From a checkpoint of a small transformer trained on Wikipedia: vocabulary 8192, 149M tokens.
MLP neurons of a small language model. Each row is named by its layer, matrix (down: output weights) and neuron, and shows model dimensions 0-159. Each number is 500 + 50 x the weight over its row's rms, rounded and kept within 0 to 999. Numbers have three digits each. A neuron's up and down rows have the sign that makes its largest values positive.
A block is one neuron, or neurons of one layer that tend to fire together. Before each block is what it responds to, as a language model described it from the Wikipedia text at the highest values.

Description: Word-ending or linking tokens inside a modifier phrase before its head word: adverb suffixes (intentionally, critically), "and" between adjectives, compound hyphens (great-grandson), "Don't" before a verb.
L9.down2:547573494470510412522569399596484563498535511518448499525432540502491568396492475488557487494521517414473454509593396523528567521474562539462372492494475472579520434417480481462438521523483574532431477464544465481570459562526424551537385470522453451401417412555545535508495459504508500534493518507530485484501506445537544389460448622511472527506545499498468481436533492572511473652573530502521507532413475556451526534538440494424404556453452491483462492456485519426472453502482452
L9.down30:483588587513473496454589532517477561570484475412493537445499527565413458525617517565459501506468515560470542555578558520486500448515522445470543524556506529494482456492527444533391471545533538503488458489588478487471502547493475479449467566494601543484537519433567543483500613445535583562429459497490468458492516560416556433503506578436537521563383509454439452423572472569494471446477375542474504493477625407514512522489493545501531512538517496467423365518552595537470482447519541
L9.down139:504469540436550426454495493419427510579496376521485575472495516545460527558460607502437413520496506490393452494523518518516472603633488453540517486427577514450509518537481467540556528518484563553540527500550415553521542498487472509520413479422506409442543532503498512492573567500531512472558521543423540428513525488591473507421501480521531455644431515552460506486531526579511523486531515509465515484471524553568538518490379502629556542552484579543514581448500430523397499574518542
L9.down206:506520473479488512501611497471459584521560515567495492470434459541501522403619444502457524525430487532516470512508466502607506511459548494558404570450457572509543578409548484593572521555454601496451513560483451466558591479525513560495468455412568500549560531524492525513508547498476434450464538475487530447527494507467561536598516470530409495511504536519495524395446456503410577522558484548491501556487515511396603559480647546512494542553483520489453382482453526475490543609478553
L9.down283:510536477501533447555535405541462430500478411497612563408473556521520564474583576496573422583456468485490484474543449526501538486542490513470539525510418506521547427572525460568500564473452588597530499487447472536442479564531496474472521487633457516502483491425485544520450410577464470506491503511493430487383540536429477535473489465451538424450533589526399508492457506423559495435584497529475542533461599548513492478485449575510485445520431619397525573600548502465502541498526493
L9.down384:514557436448506501583560531590484470512595437477514446598473502490496522500484500584580512476429467531488441467539504494505538422487504559524552554439517464449476551488408620507467540487408511517492464560392493531497423511550516529505520523513482494435615477536400588583587582553532564493431486526538448503490510557482527560478514518543491553574464592478466456504540551589584515512566461440517493460412456541485434567527461500528525646492584510438484573465471563528542580436511474
L9.down399:515527579483503497533584582540497512542404455488426492473427511508396581506512449533561530474442508517487506479436519542544429511536473458482531432515438472488570567481559528448478545536481479404520422480550489510504554497493464419463415577531527562425473492517538520546475531595562539468489503446558580507591496531502541510522524611426528415608540462437438524523444459438425533539458604491421581553420455498538548539412538512442495597532552542516493569566500414445518608505502477
L9.down468:473590513457608621472554526498461499416445471512530602529549469588499548520478397468409467453482456475478464544525410458522526523508601459409519601584543503537517551498601506516555542556545498430497489527488419552442593447513541446479434488464528497519513467509531417499560508597544501434418540462475554592532526491542508431486432496497462455479503431441515483470516446550582530449499395473478522467488479534490469505518488416458503639562540549511454502559495431419548528536472548

Description: Mostly blank-line newlines ending a paragraph or infobox before a new paragraph, heading or article; also scattered word pieces and punctuation (ex, Köpp).
L13.down45:582476516478503470444517526468576424439521470461414496503475526549490553477492514513514460495485415446553425514477612583607490464384527484508571501506524429439538540454492507496519482470476559461466467498528510376476433609488541467569493486438503536468579497524538475486560397567611506454531609447593479556505460506576480484527491576494501521636520522464487528528492413511409434506421460511382497585484459540478464559529540455511513481508532462483367521494448515448488558475573526

Description: A lone first character of a word or number split into pieces, often after a hyphen or parenthesis: 1 in (1991), w in left-wing, S.
L6.down8:494422512516512598550566452517550441494441361481429463564472526437521600544500499509480535571452378505475454507524550419491517523572491435512457456496498465499527490555522444553460565565494524638447566546477546487563450444492501428526545511490488490471498409392488537434543479522585538510446470526445468550471528480491404489401524488481448515422564646489441556562602533537575530534415450517538491465502574541509444511531493468559510442477429501511464483567436444444517533522525485
L6.down99:495504479473569396498559472539489536536541627552522506482496572535523529462524439567530430543460504413515503546510429522533493514500487488509611472435556482538570481510465408485660588506529565553518412470566442478514569417559466566482525466463530513492481484529538583508491513502457532512501381532589499534487484480468546556561497472439512552342585448524432479442561518535497443546496529477492532458478501565554455463456444492531452465561428428592570536456563492483486612472435500
L6.down138:527550525544469513536459473550525470496527486415530480435478516575452506470542493496516454481491487551452500491534505446504539458556461524410552578365452555428496490477498523510479499473542418509519467559561447497501556461433490479463551367461531597449492448572351492498595517487459571526553474519433471470471559538621614476576558518483492464492496481378503472422512536524593470505482436396527520507437506476635481565517522573395550447554552571515541501462501503494425549463519492
L6.down168:437476537588446476424494502569543502538488504532459501556532487477595500578465501526546500525506472426496470492541539530438535486464545501454487429401389528523576568469452551482460502479493398566424516450494446367538462504495506437375514463494518568515565536574562532532466489518565523469462398438442564484418518471471403443500551434532512521498510600483575492464500559554570606524536421458493568520487426613487509452512453501493512482554569581492508466465455374567488537503498453
L6.down249:483518536576389520420562482448472532475505504424549515558513522528474480510624449398449554489450445494512457506497467510407422471550510404512528406482483487400502519507503504509458595452481439619551555491562537554513561427479486542546429596600527484513492531561528566411500426560426523456492443493447484536533518472506442563524432552502503529567459508497535564444516450539479553543548547515540444451539479434495503458608374484428528456568513424497533558536492516434548502588519534
L6.down273:510658538469488493491509529461506440574482485458490510486613637540445486542512413489540440445516517545485488477465558419432495593487520496451572496536388512343531555496557548516475474478461467448468533522483551488513501492573558507464534508481448436426511469444499526432449440423480465490592479476586521487464518506484458470534454568526462509472425469467495534490507625482506511457496555385512542603494420462502439473524526512533521526500422525424444376576446491507601469451481532
L6.down341:486573531464510457470580446434463498472429659483503539499572442593461501486640487512555446467555483556455486543490528522545564595461473492463489467480486499445480506490565548598488489399459440563546495572536496522555478546411555535426461546424596503522450496502465502431570534448448479459369459466498507461440599481510495482512479492507506467564521516357578489541449514463477461516499465435415554493434458431499540471423561474542474571527516479534465519566480479549476429467528584
L6.down430:476586550504621513517582501456563517529458476506523523511581571550561529592477400487480422577466475461537506489506521349604472424540442508465482460532531491592602473523506517537466487523525517475463520472553507433539540530482488450517387381452445487426461407448487554484496538549518417596438516486453529461487482518519551453570528502447431499480460548452565540522448476519616436472516478512451508503438513486487522445487451387478481516573520450476471589551487486509625569471526468

Description: Short function words inside a predicate, mostly adverbs (always, yet, so, too, -ly endings) and the and/or/but linking two adjectives or phrases.
L13.down257:419596476562509471544482540506458584438523607502515575482534555451484508498539524422532472609450469399455561508472408463472546506524515393385572457428509435579473562450509497473541488570481436502475543560429423476575500438452481489556540529435450504441494545497513447474446470466455516498525530446585472545497486539542552523508458484470441474491434501514474470503470457560527454521575502561549508450431538425432508553469441493569523511654522486492446411527450490560568524472483356

Description: The -ly suffix completing adverbs split from their stem (alleged-ly, close-ly, mere-ly), plus adverb-like words such as been, well, more, highly after auxiliaries.
L6.down30:519434497523597468549534495382566508559421618591517528507500530476532518637527502448561437487444460475521402484416564463551536474505491529446515519452472458541654524456540506446489493472532504486519527514500461501505469489535511502444513458484504520488584466521460535507533500525452521485493452493445509527561437528579527531612549477522444529558568480520466453455553528500582502501378614426610552446456542500475528522532463495587476559591496539440492508612624423493511503456456562
L6.down230:518370547480503488464482511414467481503536502471518438446422501478561509546509526497544480553456515499516525446534510527461481508550427517438492483397459415542468595499581495438503459440510486438453479503603570380559484461517503586560538425587505490474497631536418541574498533463518430499508536394574562442575462542386561537507476357557510555386524476574479492542535474494467460534511554504521428455467508498515540541493517496486456530456575472473491522486519422522435510542620482
L6.down254:511413513455522462511581485450516498520596479476530598522485447493545450518422444466453487556470528533484421550516561506570549445423456622463448594441541479497502574550514473449483555478477422354485490482435511513419417449563420527580512442500478599489538441497442480563478530500487428449482488459598558457531432492508485511591587478495459548531501419472465493511482554411456478490520540530429478536439463489478500432574453503487487510488616535536457437585530481486405572470441561
L6.down386:448506486454489503506546512557496563535480512455619519461490574444538517457575461504518451434557420538512453597500533499531568521509478467519507540426552503396559595556614518571512545449473493518487458557493418537545511355483449454485474447490523452516462502492428420429598500557530479490468507499609556522495428488459529542551474520593512533590455473454537546505511542488624461526438566526515535412441493559487498579541512514416444477385518459444492537584506527495478421512407549
L6.down402:448533458590532534567457506526579496495537553525468501494448414570458567488524529632483480577590525445569482526548493486595467499452457491446527462470352528482510461498482526507453404645508470511617527485484473448490511451619508452496433434438496511519522510471518522562525520551504585557562503484500455452453505443414577454581441385553463491508462582493523581560564459534467514473444473503465597495476564529508565458459446525534531417499549451462485435506488477507456446455467557
L6.down447:404451438559433415532589554502583570483544505481474565464417464567491490451529552537452505482532430544463440478457496544496538567516481526507494492416426470526480488590506524537465445503454457470579473429555471476554505478509519466522502467459489517442542540469499489506550498574443448490528445564543513532423403568532527512493461566559507498575518526542359426550486621506417429465503617455470602558415576552461539475491521477540450546455537525456412577477540524569453591518489583
L6.down448:468573514464615490523603513504496552490429497583461576551496467529567539454430611531545458513466477444433489568519515453494483516500562519591501567496487566424427458499499444489433376402538444462615543452399591534447485440593530507578535435495478384548522530497487467459441542523564513459495543450428525513497580448487532457507484558508561442532513449488512521512448498478527553432483439488503491411426454486577556511433573539535508487470547566515593500550498564559508539549541503
L6.down492:486372544471438461491507494558509526469531423544503541487420406557554494528474503489489509495424498466552486481391555471501411336565519612403498438482445477521429540452530516612493488475494466476529513500436505487446464563575443567493459456416463359541507523533503555534561515418377508533463478492434528463472487526473553429522482480438530475545445465496556434615438503588483475522438511452472519503536557461530552533488551495513482536472588496481424472585508436506545535540530458

Description: Commas ending introductory phrases (By 1983, However,) and clause-opening words like that, where, when, just before a new clause's subject.
L9.down3:415431591459496565517630491452601541551539496538517475558516496549517509607531511495526477509447524434484508549398445521498474471521555440450440438503542553517467452498392528478536552515496394422415436521554503497541582430515521594503510561562550439404543442479512467460461471521497396548425479576471427553504567479561463481515460517504491520423512466490423459470598461534493463437534568492555497434479426525486510404574486502601478513480535501573447434493463525504407461512434531
L9.down14:397527499412475438476607483491515565591504514557485485558472468460520506530547488427494527573418520473373501462439436534543585419565592528478468488494606437471440463458496448559480491522526507509468505470515534430464406448509440565459464525506581442457477516428435598378526512570536553504465481556499436539504552513470530561573562490533446503463477492462500537479531476560502544475594523459378573534555412483467543498483392572504435524481583450442496460530540481503446561474454511
L9.down66:578499510510490528533594565468486482494546606469497446467419439525454448467559505549498578522499457538443489500528545579504443491502455408510472555501387436505456540555495484554581521481410441550419530554457530456567473421467470637486412540462538484481566466536445489603461517471419532442497523500514530515536528516471465509480550517384545567515538545599475449520495503552569487538538500528483473488480456391363519485500433582601504468481607467468516435472464606457506540513502556
L9.down151:448498463458617579491585583483473548522483465511524500553557487423599455435516518452491404486458452470524449473524549504417638512426457443565490465560520567530530490456467511478547468531558458531548503478538528546478501423478420485472511562434481420518462524473548560503517552502426406611492538451559489484545488460428516522403463577467437492498455413528574571523442486498471530522569585451563535454502536485501481510480617549496460514422493445466567510533536483547426499396383534
L9.down178:546463471422554487483541555486550474517436587480541458481508500465664529612490445486486455465535527496480422545490486516544503555603452567456499437547534504509510479486458488408487453467430442500525527448432520442495505421519551482457525486443479498549484529518419442523470560484491472498625603474520492590514475527429461428538533523470565494614478392508543510496541460440465515507459429429482529469601538525580465525565482586483462533444550593402603539467527556518533443486597561
L9.down190:392477458463563521445515574581497489489642625538498560542490514502509520562531532571469491543476519462510470468471525533529542599491508461504454487493550445503508489510508461393539480488435444466537545486513497568499452439608395560588518510535498526423529436498534489440470501523524480583564431556506564529520513536551397499459513528485384491486508481429491554491470463509427439495523471508591483523590468410372380390459485514471499564451559497499456477448580510479562443459489573
L9.down255:560535503488498467544529548568561486392530565521482469522496501594430490426443463431562469346536531460512407542428500523466496502482509440527485532549450463462495436529472546416471514439510559505463495464478466423531489419401451599571419537519483517516528522562427526564423591476485502494553478515516481466508557541521493435491416682554560550527555448589504523546511497512502522590488513511545452428496401555577523470538521494421544514470556453483415474419441511553467478475469516
L9.down451:502493499418456514484480563446495590494431449563571567547479562465513500580542417483546492499597407480449492476479514404399477507473448539451489486519551460533471498512414524497466580541451503594486499524470509502512562410460456399432446597553503512496450493570451547525605462604500475455521474496587419551461496476483432456459531576445521523516419507528510550508515460504502517552524544487545488360541511475517553576568439529504499619561433485527476402512544504557570494468424412

Description: Spaces, pipes or hyphens right after a number, before its unit or the next cell or item, e.g. 107.1 FM, 4.1% abv, 1.72 s.
L9.down13:355609503429556473574418487480504475517478548446440489514523452498580440505463514556472507432566527441639494618465489521470540413469503529497469494464470444397525504546489509443536478544464471434478433488479413500432529536470486487477485444495517596520549583499463464500541499522533523485506533470530619468497490473453584440533541468551593522513554519526594488490561544490481506410449509476398503412429516444451541506466419443458453556507528608439472419548532491458531428462495594
L9.down86:461466574466490491528512576425527511546500488427336453523503568483454400533516637528575489548509390577532443500522483497425511447385574469552492501510511455572592515570646489452564521490484606508492537497511431530494431503485529547564495467491423485495484533445517441527490480496544519455555489569388535509500499417522486521499460503508533524506524592490465542494424529472473515516495438588515423469484516529489502487471537505526592583545497544556569485459569539411530415485465589
L9.down103:493469545432489534542457492565466608549520516360582582530527494394516512529514525461507515614563556400564537586571547509537560565547529429518484430526483530443451460593560543542521448489423486486472570583509516497506353516574489463410523530467555504472481499567505458563476501470579484447467543462530524419458539494468527501460601440510494528506508521426568538567579492465577503443528590476443437508438561464435497527501536477520505439534504538490488465575588510448511563550458517
L9.down145:481573563493563407444396557396491445539496446541413553470488529461487418548498616556503573526403523540449526443476502462363414479445462498553575494515420420526553592502518492516561494531518552444491497519489442533467469525509555505439502518482492486463436509465528456541545443408537509463523514501367573472490591499495521549500521531431584516386579532543509491537409534498469470543451424605522464449447561478498476543396489516540488501512506458559518471519510534452533398491512534
L9.down228:519493342500529503509554493509416497519497479384513534483598537484518581548608494488533469521496617477438516479452544552598580531555482439526548493505560530341503557397459534493463509483465466475486605546532510516443494549503475539491461566469544608536580482477489504552509455541457534580480417493506485449529522414559574459514522505562495458505536494553559492506535462509516428414427542406490443551505547519521466531517525484473490475625532401493555571531465453489514505416531431
L9.down234:485565508530492474384440617560468561479551468452486470447589547436486480546593611514554473378483456508492524479527539504536509602478444453515507494448490504534497432504452520497578491543440448498432535505500455519435531536526543434536504608527503498506500456529449458485492515515490451396549414582429447588524567515468529462509492475445447467465583407512423522419470506477556473534455493461514561465561553441536422493455425467544503493538547434460493420545488530453492440466399657
L9.down362:565410515492572528432612561430395582555491458460519543463460507558481466539588551488507538498499548504461580429563532475450517536455418489452465465450518562497409573484476543546535504513487495490487549513505557526495552432480424516520477453440453515563535473435505531535522482509486509485392479486495504540452411462502499542482536444402523495436424439403468553582559500481605539539423579527478442463448480459459448489511608501528551480577458542449365385437464497518568524568544459
L9.down509:495544556473515603405582532440558486461507539490450581458549490511543573609508485466545458514481511544458550612519468517474471517479487479456599494531496648505519445541436563493435544434446486521544502485464569458570583545520526458550585492491524522466523495597550464425568488551536549547378429466352491474507506494483433580578461492585419448532477460421493444535527497553572472474467522454469526522510493493492462437454468440490529461490541489467472604442518464481441578418483537

Description: Fires on the last token of a sentence-opening adverbial or transition phrase, usually its comma or final word piece, e.g. Since then, Regardless, Eventually, In 1966,.
L13.down473:511512550438521469508497564590502460424486484604578490415509488520521449503483462586483473539489463516565493487529485491376419492549496516605386559482445410473481474530491485572608533508517556435453449539468489534577543488430499495494373442488526529494443452572524471539521547427493458411571568407510398536516495521516496494521502453387503530558457464472566455499472533522562564472433547513468443529445494476487508473514583491607560527485476491451555349547529511523496499429490594

Description: Fires on the last digit of numbers and years, or the space just after a number, mostly in stats tables, dates and citations (200'4', 3600 BC).
L13.down424:468522569537512545462477472487485464553518497505592596537527492536551443459461518475622441444480584535533470560611449433479516534511525608439516523560502514403411444582584528550536547384540538467545515534440492550442517425475419488479568542431427532566472564461484458543478478495606462607523524489496566457482582594496588457424476484475508493427488532384463511520485517528479501510544488507454497454488480505542432489593541500543509527520526527457463398542439556431495503586466557

Description: The word that right after announced, reported, revealed or shows, plus connectives like after, by, who, and second pieces of split words (H-or-se, C-ly-de).
L6.down231:502356463493486474539467448553478516561547580529634496416516463578475466511497505518492535448458482450495624507504545487435506441562537446471471486464475470472508516442428449428486408512533508397400524525421486456529463549487504498541560519543389472436533459561569484522409559450511536490532477538560528555550512469506480545427523522488523548448496414422591584543525520507570590532455511608543461543486593503491563467509486582582446489453488485479544374445469509496497466446457556
L6.down321:468635436481506500572518474499530516491471618467503609490555542453585548512522476581493460529489479486494604404513489484543399497549523445513558440446482519464568512469415476555581458583515444517441526517513444557496487508556425490589470506497493571503519513493492515436455533409504516443529485396569532555415434522517403492517486411545487579596499498421501435592549443541485516502496510501372431481631537467531538518517425467474444546434508541549490470515513413513489490502556473
L6.down340:435576470486449500414549535530466538524562574540613465353564513465569563494541431594573561504452537481494506513540539482456492465537463490513601531417473492505489511503513473488556466451553505428441483544548459441495491502501516536492466527564533400541452495516479525589498560543451518540421533502473528486503568488555493477498521475447488409531490425462434473388430494510412498438448549551564433326555520453517491429525457452554548527408617482474446411477470523519489490531550458
L6.down363:587574461511526470462625510523430444466480441547435535437544499496433407586569434429510569500550489425457509476482463542523454551529504487599439521544519477490504452517485522494491479523462555515425488480487519540532559561507557552554473543473502428535461481579481527505528535510503535458522520492444488476377459507635417573529499465465522477456404517437484502458551421584601531436527433406491453435560392541578567553444426526522452444462500537518478534504546531581537511493614436
L6.down389:496524422457486435568526462592550480492520581402545442573526401501467523528488495581535513555419522543479448589484479553443440546480520471462495483529544398453464464473442480468497427523468377481458469528460398458509542492633483486479500484551460440502491568512521484539464477489434472484537532494515514371583555510495519530504495600398524496501526458524478499397530438454496516437501559544517482608574500510446625484489484546558479460475494499448526536534634405404515494441534463
L6.down398:499484476457531534556376468539527485474493480487562479494466530538434468597466455449522496522496397548430445520521557472542458537467575489457543533364403406432473489501551511561441407467484448401403522491468495563455515445523549456433503517381503469526517417439475553469445484480535446539521573444482540346478557465462524406600483453455478457491488604478492442584513449461500460483582467495493527542632481512519536511453493566506473519438455470474481510521579525555501500557489520
L6.down497:464456524525578528506550490521503533416495456492560467475451561454488473457449547445481489509436493496498600477540497531441421457374495489456474546456465472471488467494533521485468490621479457420510527520518581527515425475516579567527498434661589504512523394467505598498538530530467545487491466579498462504418523496568573489599482584509458476497541506414553516520504556455498430526530399505447556500534487451412471520457498410546422458375515422438512483502476549452422519566431590
L6.down504:457395514526524579486519539506521526565535500519615492614519464540492483512509504551466492556442388555511537451591391497545464498525517438484531428500439456494529439488532541477522566521471528471448459494476571566523476529510514536506540552699580543506574537466534514472482501423474438554526491486388557564549470524537515462455566467546459515448491551467464518493462567522582498631537478467559498461495461521440431519459457581499550614498580497525556403453478530420463478547494566

Description: The second newline of a blank line between Wikipedia paragraphs, often just before a section heading such as ==Plot== or ==Early life==.
L9.down20:414488419467459515507519474526467566443516497467570585428457431517490458532471484542499489508491510539523420518560531503518539486630439501483459538454486487444515420507486415451554443461525532589470445493521390528484595499488472390452482589538553536468512455546527507493557462620450553588514516548575472458524534542509431532529431436503481495566460346485384440533527517539556515452502441499527566463540571432487531514541383553465506484386547516440464538529490592543449461507460528
L9.down24:413399484547493514551603486451429537470508553520491433497481534550560480481466437564515498451559459458539550492529520475540462510528537492383466506475474462424444527511446473513462440546513413574461558472491478512482513524539503475514482506603461523511545493512424533536529495621379600437592551481486558542533435532493418623580502457451430538504457557422465433527593518520535505416439484524503487414554523554529569437477449553474534560527498502506563544518449448547556623450516405
L9.down54:515538525435446497437559542483533566478483440476565461472545448470565499542409455446488555493541569587543472592519465528526497525628521461495429455448567568458472539494539477479541536541512446531513470489482554494443551443519513490452442490543569409521507528571555478517542515614488543424451442541527494492475346486547444602499461360444486442455497443487579556535563516601494456479484546468535533517433497408518448502492500471461473509390507424405504499551476448485474626552502500
L9.down94:484473527501491487464523567434451571524521557537585506442548536546573545506350474441489555508515522540496565539473534507589489545461493600483480566542508464530480517406499524498482499506458422446482459465459486600491484509504403437599517495519513490439442510506495489531575526567460455467515483529551512544534373412460574530513462523518525506571408523519560460412532464537546571454416525495482599581417456447479501505443484433410574625388502537581505469491470497558398530509521539
L9.down104:503507472461444575487561500595557474548553499516562554390474463562482542526443420503539469468583458462460523624530548459447527518515454516521515625510492500363486467535478503475433441544539468515472485491574533515444568549476485453492564488512560556436471516553494488550568487512485496520515463555506433478532418560480491473576524446510564481576489489331522483481475512490478581518533466496451572602473528483580446413524431509430556657461529524447515522579532534453446550481421471
L9.down238:484469517523475532468558474492432624586457570488522544417504517500483508594491515470489500487479431501478545526572502488487441625557444494404528487413552470437494358466434481501499490479498470470565464500494541452451481477487462448442523538465571478549515499573495548537559505537481480544410455472467509480585455576407475465413522506503396420507394468514470443435600537439489552385551590478424533477534537452504462514509437510429495478546499490489551596506404486530386560524440497
L9.down335:440491380453512483474561450545506564564445524475462465459514510588460568474455456524431440417535484513535449528604499478492489557564466425469529520426476461438507477613358531399499425489504540514486523472552479519454464479487458470568502442453544518476512438517545560516505473597407487523556517506577434444531474429466499547571591508464471496571399432505553507474538478470521502436452545396476570477556481633587475499568523512466479479469428559409530555511488491525478529462399491
L9.down443:518503436465455492481459540437487535549475505476429541496485555493495597492344602562507504489521425465445542433430520497454335532553510447467505551518533488528445511486384565395450438463560443488410488499490462522512467446520531520434507508502537486473448418404432525508580520470512537523474488618475496479545438474562529460526535443422560459549434581466381486464514502466544533366518543474504528493542540556520535451498527467406465536446582534551502487488496491548436555508434528